Weights of a small GPT-style language model, trained from scratch on English Wikipedia: width 256, tied embeddings.
MLP neurons of a small language model. Each row is named by its layer, matrix (down: output weights) and neuron, and shows model dimensions 0-255. Each number is 500 + 40 x the weight over its row's rms, rounded and kept within 0 to 999. Numbers have three digits each. A neuron's up and down rows have the sign that makes its largest values positive.
After each neuron's rows, "fires before" lists the tokens most often just after its 100 highest values on Wikipedia text that the model never trained on.

L8.down472:477430525447497568476529554532507521548487455517581527529432527532411476486498414545493512498542494488492425533421487482430536494481549473498434532430472582479471505523469546516483516541463494493520509510596491491429442478467456485507562491483477522476527405497468558429491563516519456473511497501483493497421545461428497493511467514500512565523547397490526523536516538557519520574507501488500496487476545428502482506513516498467545498525494569494493441501494499565397487502563525507543493562559510521465405455507488500550507528513513555522488391469494416475480470553499482518490494442510510500463488535510483542456546608495488485460556561450525514509428510557554478436545497535438528498515513481482479555610564569542508534476476519495457492518494482486451576493517520
fires before: "n", "ot", "at", "ant", "ur", "an"

L8.down281:445581439559457478501475605480496494470487473543443508536503536462515505486523559514509547470518527522508540542458489530437517521400466522430475449528471535611493526409505508512522583496510482549475520470535491527530559418494541554515472462558443424530470566435489492528512503538490510433530498454534469498558568510583570560504485453499409472535444529512505496491514479509514539507545564483542438530503535491472477497444487482487505517513419536492550465531490464480470579455569601459547532503531533561522487564462522503501485498514489500519425492470535441544582487548500479441512564522490438502446460501500474458508486499460442490478468539526559532526462491551540508523486479486484573485492487564542499510479550446494499455602592458527491529490504532501547424509495537
fires before: "ish", "ous", "e", "ing", "en", "ished"

L8.down55:523514515484539554497520589509502467475480448523506502453537519501481470461441520533516495591505545508457396436474458513504458469513447564507526487475517479619513462475585515498442555508503522439553483520500509454464454504478490470476539375517532508449526496510411576512536513479466431465341474496458491508467498493507540550481480571511498496525456488524550517512535559493510548509457510456522510411515503441504441523545484416463547465521480501550490434469548543478518523524500449532479491507478544509506519540535518474490502475499525433524505538482490512517504457578530527560506517502492478498521526436529400581465509548512521458482496436487579506514547461407500587506534495539485440552494511459544526513528482521501510524471567489545525435569518397461493564532497486
fires before: "n", "ig", "d", "b", "ther", "r"

L6.down31:463468483530486525542466492571463570546510499515381516513458454493497493585502472510530474531512418495485540438510482482487473527528549538462498550523476497550465509469412475548544549449476481476562514520552479495455573495490511572489433481483502517521517536468505554471493428468475559512422452493519414493482475504469506520494513485464509571538493513483529554553512581519436525532538457545446474469444494534469482538513472430494549537524505487493434544504456482455509489517456527517570537500512517502455448543492521497483469416529460461428542520417534553540528507395408507457544475528473468410507507524521541474525433460444514517430559525498434484398453485434492465528437616490485451458516534526460505539545499514533524496534505507502480628482513498506478490495514532
fires before: "ague", "g", "e", "o", "ad", "v"

L5.down432:476561567548495540495484518470496483517477536517521494432503541504530474550484543489500492533457470527505463502521545518508510537572452504490482511480541461502502480543542426514512561539550481493545520480481504494484479472405482441527405414472505523479482480537348661561532482501502447532440489490532500484544539484479505539477493525495458563547566564492548455564507550549526509462435514490581521549509546512535550513479507495554485572514566478487516475459512442533463413493486467488533445529506476521483500486550558558503517448538477484485500515531539553512556547487531482506589507500389483473473496545450493582495467630538537490523500501533467527508510515428552534541574479463549481525507534458513458477457461516438470502473487473504461519534538420456510491548451524
fires before: "n", "ther", "k", "ne", "p", "r"

L8.down348:504488466470531449569451437424508520496546511491509490472476499465485500571489484516450501509529502496444521457569571460555555517525447471473561531611462467544541460507442445529498480511483536494522490487465475447514545617530507442476452518544499426529502470522500504505501568531531538491486541477418459426511454529436476489432488480490514506507449443520483525503437495516444412531527474480470472501494489544516518479554500577568527469502517538470530528567510494511490552546506412605523478466505468530492526542455541583498473457416509514477418485439547495537474510519427494513553589456510575510473506547532470513520497508461511519529460457547509536460472521424526464472515457519509587578494495429453514481479472429491562536494476459534448493516430423447448461513543502
fires before: "ition", "ed", "s", "it", "ent", "ure"

L8.down98:517506473488504498488571526509492494544493467440513514508438514554515413485531472510459451546531509497472549469531488514509467570554518481504530523486507510587535480503429477466466502490483495509561502468510560449440471551598510477524472509520552519506528477501438538474480563498581538481563457533523542465429480551515527490554462522577519522480562503488451455524433509531443448467493502514526497447537529503446432455515514417452512515507547472588456522529464508527482431566498487484576516527392621508500441494455465547462500560461429410464430540480486503512560466486469505571558463559500532531515489559504500450525529484507521541483475511537447558479513527461592496551536510494553502485481560487566442475497522534527466530494419544512499607505482563509416473514511516
fires before: "ague", "vel", "ft", "ast", "ad"

L8.down517:497491490477502529509527497446487562488502441495442422491517484437467527572448474561475517522496520501456593552509559553547474448527484445492508439491481493500446457490479479526537448507464509567507432543490438495489466552481472459464450483532535525495523517536568501489504474473526557486501494572594513511506391486444501483537461430543544506394439498469553474552437471497524462484497561511540515520453474458488475460487486504499463420486474441491511550475474485509506554508425453494510539557509521537506463575467491470491487545466508461463425442516507494486462573515497513502522540403511470586434489495498624553474542489540498520531439543527515495538544434522482426463455457491462545483468431565501592496521470486413518564508508545506493563520431449476515520440524470
fires before: "ition", "r", "ed", "is", "ter"

L2.down164:509484546464569575442530465453470537513527502498524520503464442488486566451524562448407465536463552542512502510498478523485474534524491518454492560559574486483561497528480520460531500402482481432509521519563523488474504489515523457549467540496470426592465499478528562515451503533556573524473513503559480476478543467476448501468530506437527476457527490482496473438479478535496558484562427429488444480457448539421516502550460483465482454532483476531441490546525580459463473493499446555502480506465491460423514553484408485500540525447499542450474475491495448455527509475463465532561506478435442450498455450517593538551518478506456520443508473487481484467551504530563492471504473492447564511487489475471517514535507417480538447523535416569469461566475614406541490469462516
fires before: " -", "{", " R", " "

L5.down381:524487491448515444514502490520410476438526464460551529549553466506518492533476511414505505527504445494532503498539458431536512456525472443474507481520468523513439554453528510552426425492520530495461443472536522516530532542516481525579537454478482468553447462456446570470537500591486442564551443437479551556453508455507510556489497451487430511505488512508572486433392477486551533515514456502460480523471501501455536567523500547508522492441475429473488494551474445486454508566496491471511474470527519597534495537482522482433444465555448521439528504534488486572478441496596451487434581481488504502419500481534534456495444494483483506437526488454579561507417485508544468457544506469509521541488535500511557474453524487454469410539526564454473478512556482497538485509576540
fires before: "ing", "es", "e", "ed", "ement", "o"

L5.down615:516472406585474520507471471539463474504494457465504511483469423484433471544560519547464464513442536514492456416491508519560496530510492439517575523442498493589452481467485521497456529505476414525462535558564464555447530504481475486459534501500495538516499517472471573498453508482554536519518423495514494545543467482505472434508521492516470534451518511399487564585478546502467484488492498528422474549528534505464505482539454489451401495502548555482466528566552497516475441469523409486520546545587433469504399485493518522458509533499459476467485520539548571509491512460464536484602523527513533502437473522552468469545448441470438520509451510537466460546525527448568514495578547435554495531520495464397522458483436475529522427454542511474540533495495468465509506464503480
fires before: "ision", "id", "ing", "ed", "i", "ister"

L8.down166:589528470519416519462512461540528428381533489454495510427510520443429475496440484471503486495496530506477493507504529492542489488445477472588483516542468508485543496443490453462496447526508495464503438550467442450500501451443491482461498549502489542520447510477575485523533448526624460555529501487505584508442536556439434475505497517511552480507493483523463483511433500438539476521517557395489427579424502505519543470547546564545485508394519472524490430452415564481488451478518479490557542493467539440469551495496516472512502575524453471450505500492499520499477544467495491509506574510497459527548559540484509543514514478465465527474498456521512537496448568475449535461527524496510544533573409509424520527484534513419515513454548553536461522440499545495457460465494521
fires before: "form", "for", "man", "i", "m", "c"

L8.down38:590459534539512492558531479503455462416424443487491488510402521522464486512492460477516511558398485450498509506464465524506534499466534527485420562490514511636497424484498526529490498502496478468570496473570561485524544459449430496520484489510446493460482569500472540469526404570522527526450516539527492532507514542537408513490633531539505536502484463501433445493493541506540496563536557400459468468419496441473477533492535498513498520405445507466395469498539505496491584480508469495465483504500528496501544509497469482486478540518391424497570542515493438496506524519500535462513554487499471487477520506533525427535518458515475528498438478498502574470492593515470483518502452482547477525451464534508457481500542494545489487539531508457529492498517528494464522487546416
fires before: "pe", "p", "ced", "m", "c", "vi"

L8.down648:569513472465525518500546519479485529533572451447421507446497426525510494476519492487552440515513528476502456476517504479440480469495540491532488509529512465499475480391477469524527504549524450482546475477595412487468515548501533578528505469603497584505483555501562419493493449506553514513501498518522485518483491493441463446519497516518522538520474463481488571422467503515505474519503525548535497465514498503492432400502528492517538524537588552520555571451486541532492518511461524540528536488507505486408517500483462460565542452468507480473508498438497533468512449513512483538615492491512569547479543490475578495521448583466516466471445500533498407470541434478509537492442559500407557511489518498534493448458535506482535563526530472494477519592468561546391435564464455
fires before: "oup", "ound", "and", "ad", "en"

L6.down246:456508519503512532535532537458487466514529409547543450493431561508493524515536528492514466557507512556530484512523553431563551558499462547494461509484569485535458491462427505489457520602506463478476469465586531455458473448563509479493499455580552498478443504440449505434515552476495533511501470555482476503494509497466463481522475496518520508541521520519540477525536481520513464525484445478491500557541557411418498539478523459504508540508537465488546591464503513531557525552476464512535535567476586504445438439429512490472506512488517461527476511597470459542496424445553510524465539489535522535498522576614465547495506510457507462487537541477540446511433577535519429512492591492487541409473571512512460494462554516503440465460469444438497592535536516510451461529509485
fires before: "ad", "g", "ft", "av", "ased"

L5.down464:488465530481481546594519483455457522521503545567472504525554527461506552461475541505483507538499565516526509501567517541496523518519507533377544486477484508548492472428501505558539490448482470488529539587476408506484470413460420559425457561539492438523479490487513496422473529448434454521538532464476462488528508469440492525515525409523570452501519490485458571535531423474462461518530493571474509520494492516459456439504473519592446479508544483458480414487538452504467507419472444482507554539497544527477472552508464478454514571487480503451493483568512492472452526414472512437524550513490530501526508448543609448547516528530556487496487475516488487534471482492487468547472523480475523517571422502494508487493543546485556512497524528527551587504557513529436471484543608
fires before: "ed", "er", "ition", "os", "em", "ect"

L2.down586:499488432443535492541460546487536500486491497502503538493533506533444485502609513471437484457486516499520491480445488593483498449489531589490460509497523525546533501480493469506504427479481521474530425522537487465451508478548465581486511452546502459495486500502413522504488494543587485557546518558478439461497533530453503576508557442490404538454464518489498488499522523575521529471487526474447587567453500563495551598472487476402528499468454450519466449490478544522522481488481534486443453504550523529525506507525418597507528511489495433499603479457509467517526517490513569490518478525476488431486492485437510498524549458475459501547485465471504452566422520502483433528537515417506554521520488517514494420480557519530478523566489412602481494517485536491541604533532557
fires before: "{", "t", "z", "s", " R", "e"

L8.down582:498436508540529522600491474478514504520464473596539490460454511527506545445541466484531490454435511540545448579500493532473443447576491480447523608554489449508520468481518550557506548551530452575576535512449518496515496463431480524498512508525525501532514433462533496456518498442495548528534494486483467542600500491514586560523464511382544449436527481444514540537530557402527459539479576548546485510497457475520505496444461496462444492539513503500488546533498471392489448517528394413524465540528473520504472486491445498461522465457486533500464514529495488468509502497441499525556461495516538495453457453473562445485581434504511482451499488564509432492518480500564521553512483484578459534532492503524561491466534516458487539504510416490506482540514490460573542480495489
fires before: " (", "ed", "ic", "ice", "en", "ing"

L8.down135:465452554502450440544533478489495503555518529477513506552460579442478511486436522575442490496515496520485494471515463529501521542458498454434466531544463496441483490541427434491470487454498547541483459510468541479532487460423497525438530496491495497532587495533418495458524481499446465581446488504535500499527558436482587532483582509463517540510532498408427498432494531454602528559464451530545542482479557512515504489474448521479512524522419534488547448435475488450483492418538496471466565513521491548507438492530475479595466533462514521561465448479476532429515464457511489564518542468551516448498496508528589531463530460447548499460549547514498467515540456460507529490496448499498502550506547514472577449521584477476518570457555502424536555571481497502563471556472497
fires before: "ing", "ed", "en", "e", "es"

L8.down115:465504547485501525508526499458476536493479511457544514562576530452533520552515461446487562481468476419466505457479538584479480483530470571421505472531487527625490492563459533485503504528464532542464540461512492500526499510543459481497526495559497495545547464509434582475480508520529566477503454468579518494481496443439544526520543542463506437460481427524505476534521513530536466516532528479467502422552553387469555478478495515514485488518511521433484540583514511543464539425569547507512557499470495443548536504488551513501483512462444513563408622459507537561519435523440512561529537534498454478531557499570516479497569480445431531456554497529491582435557503468490482447500469446559516531491439487462507542514557467472513484451469467553480522458496578490519501486498536
fires before: "n", "e", "b", "en", "ar"

L2.down484:544498556517493503495581498539519489501526453442431518444532458437458510474514446520472577479466516473546520457446504486457431486558504478486509465662461497526529435450475582491500557464506503589451502456581540558444541450444511557434533535500488405535480515480560523538499517550556464452549475447485489467524522523499468454416472587500465515545563533479490478486525476468467466542510537534533444527475534480502537506497647576531478519513430474534504476492498492493451526470544504448539550556504469516453447571508478531528502529544450488534474500521479523454450519535530466441495541545521533472492502523506545554504487462447486492532466537566526543504545428454518500521486503483485517553476493500441456491399503479514556487491503506408500482529438467523531523497513466
fires before: "id", "en", "es", "ed", "ing", "es."

L5.down267:528479515508607493471476482495548506571536487557521558472502476492544458485501468507532452473581500423512551484453561468438509450477570475534530542441515538548501502457507511504503498578522492427528428501599528546427473539517468530443480475503467452494468462455475520484520467553516569560467520463507510607523498475497519524490504496421506533499523442567587525492453517519491468519514513534503568475500528466483458529574523551531531460465554467521561499538532546573455518548422586524497499500479471512512513400409559491447534558427476470515446483439539502462481450523559504517516461471522462548449536527552507537517505512494510516540491520477511461490485496470485567462523522555452576461478450494511464443644524479506558498481481445456453490478489486550460440512512479
fires before: "ace", "ac", "ay", "at", "an", "ant"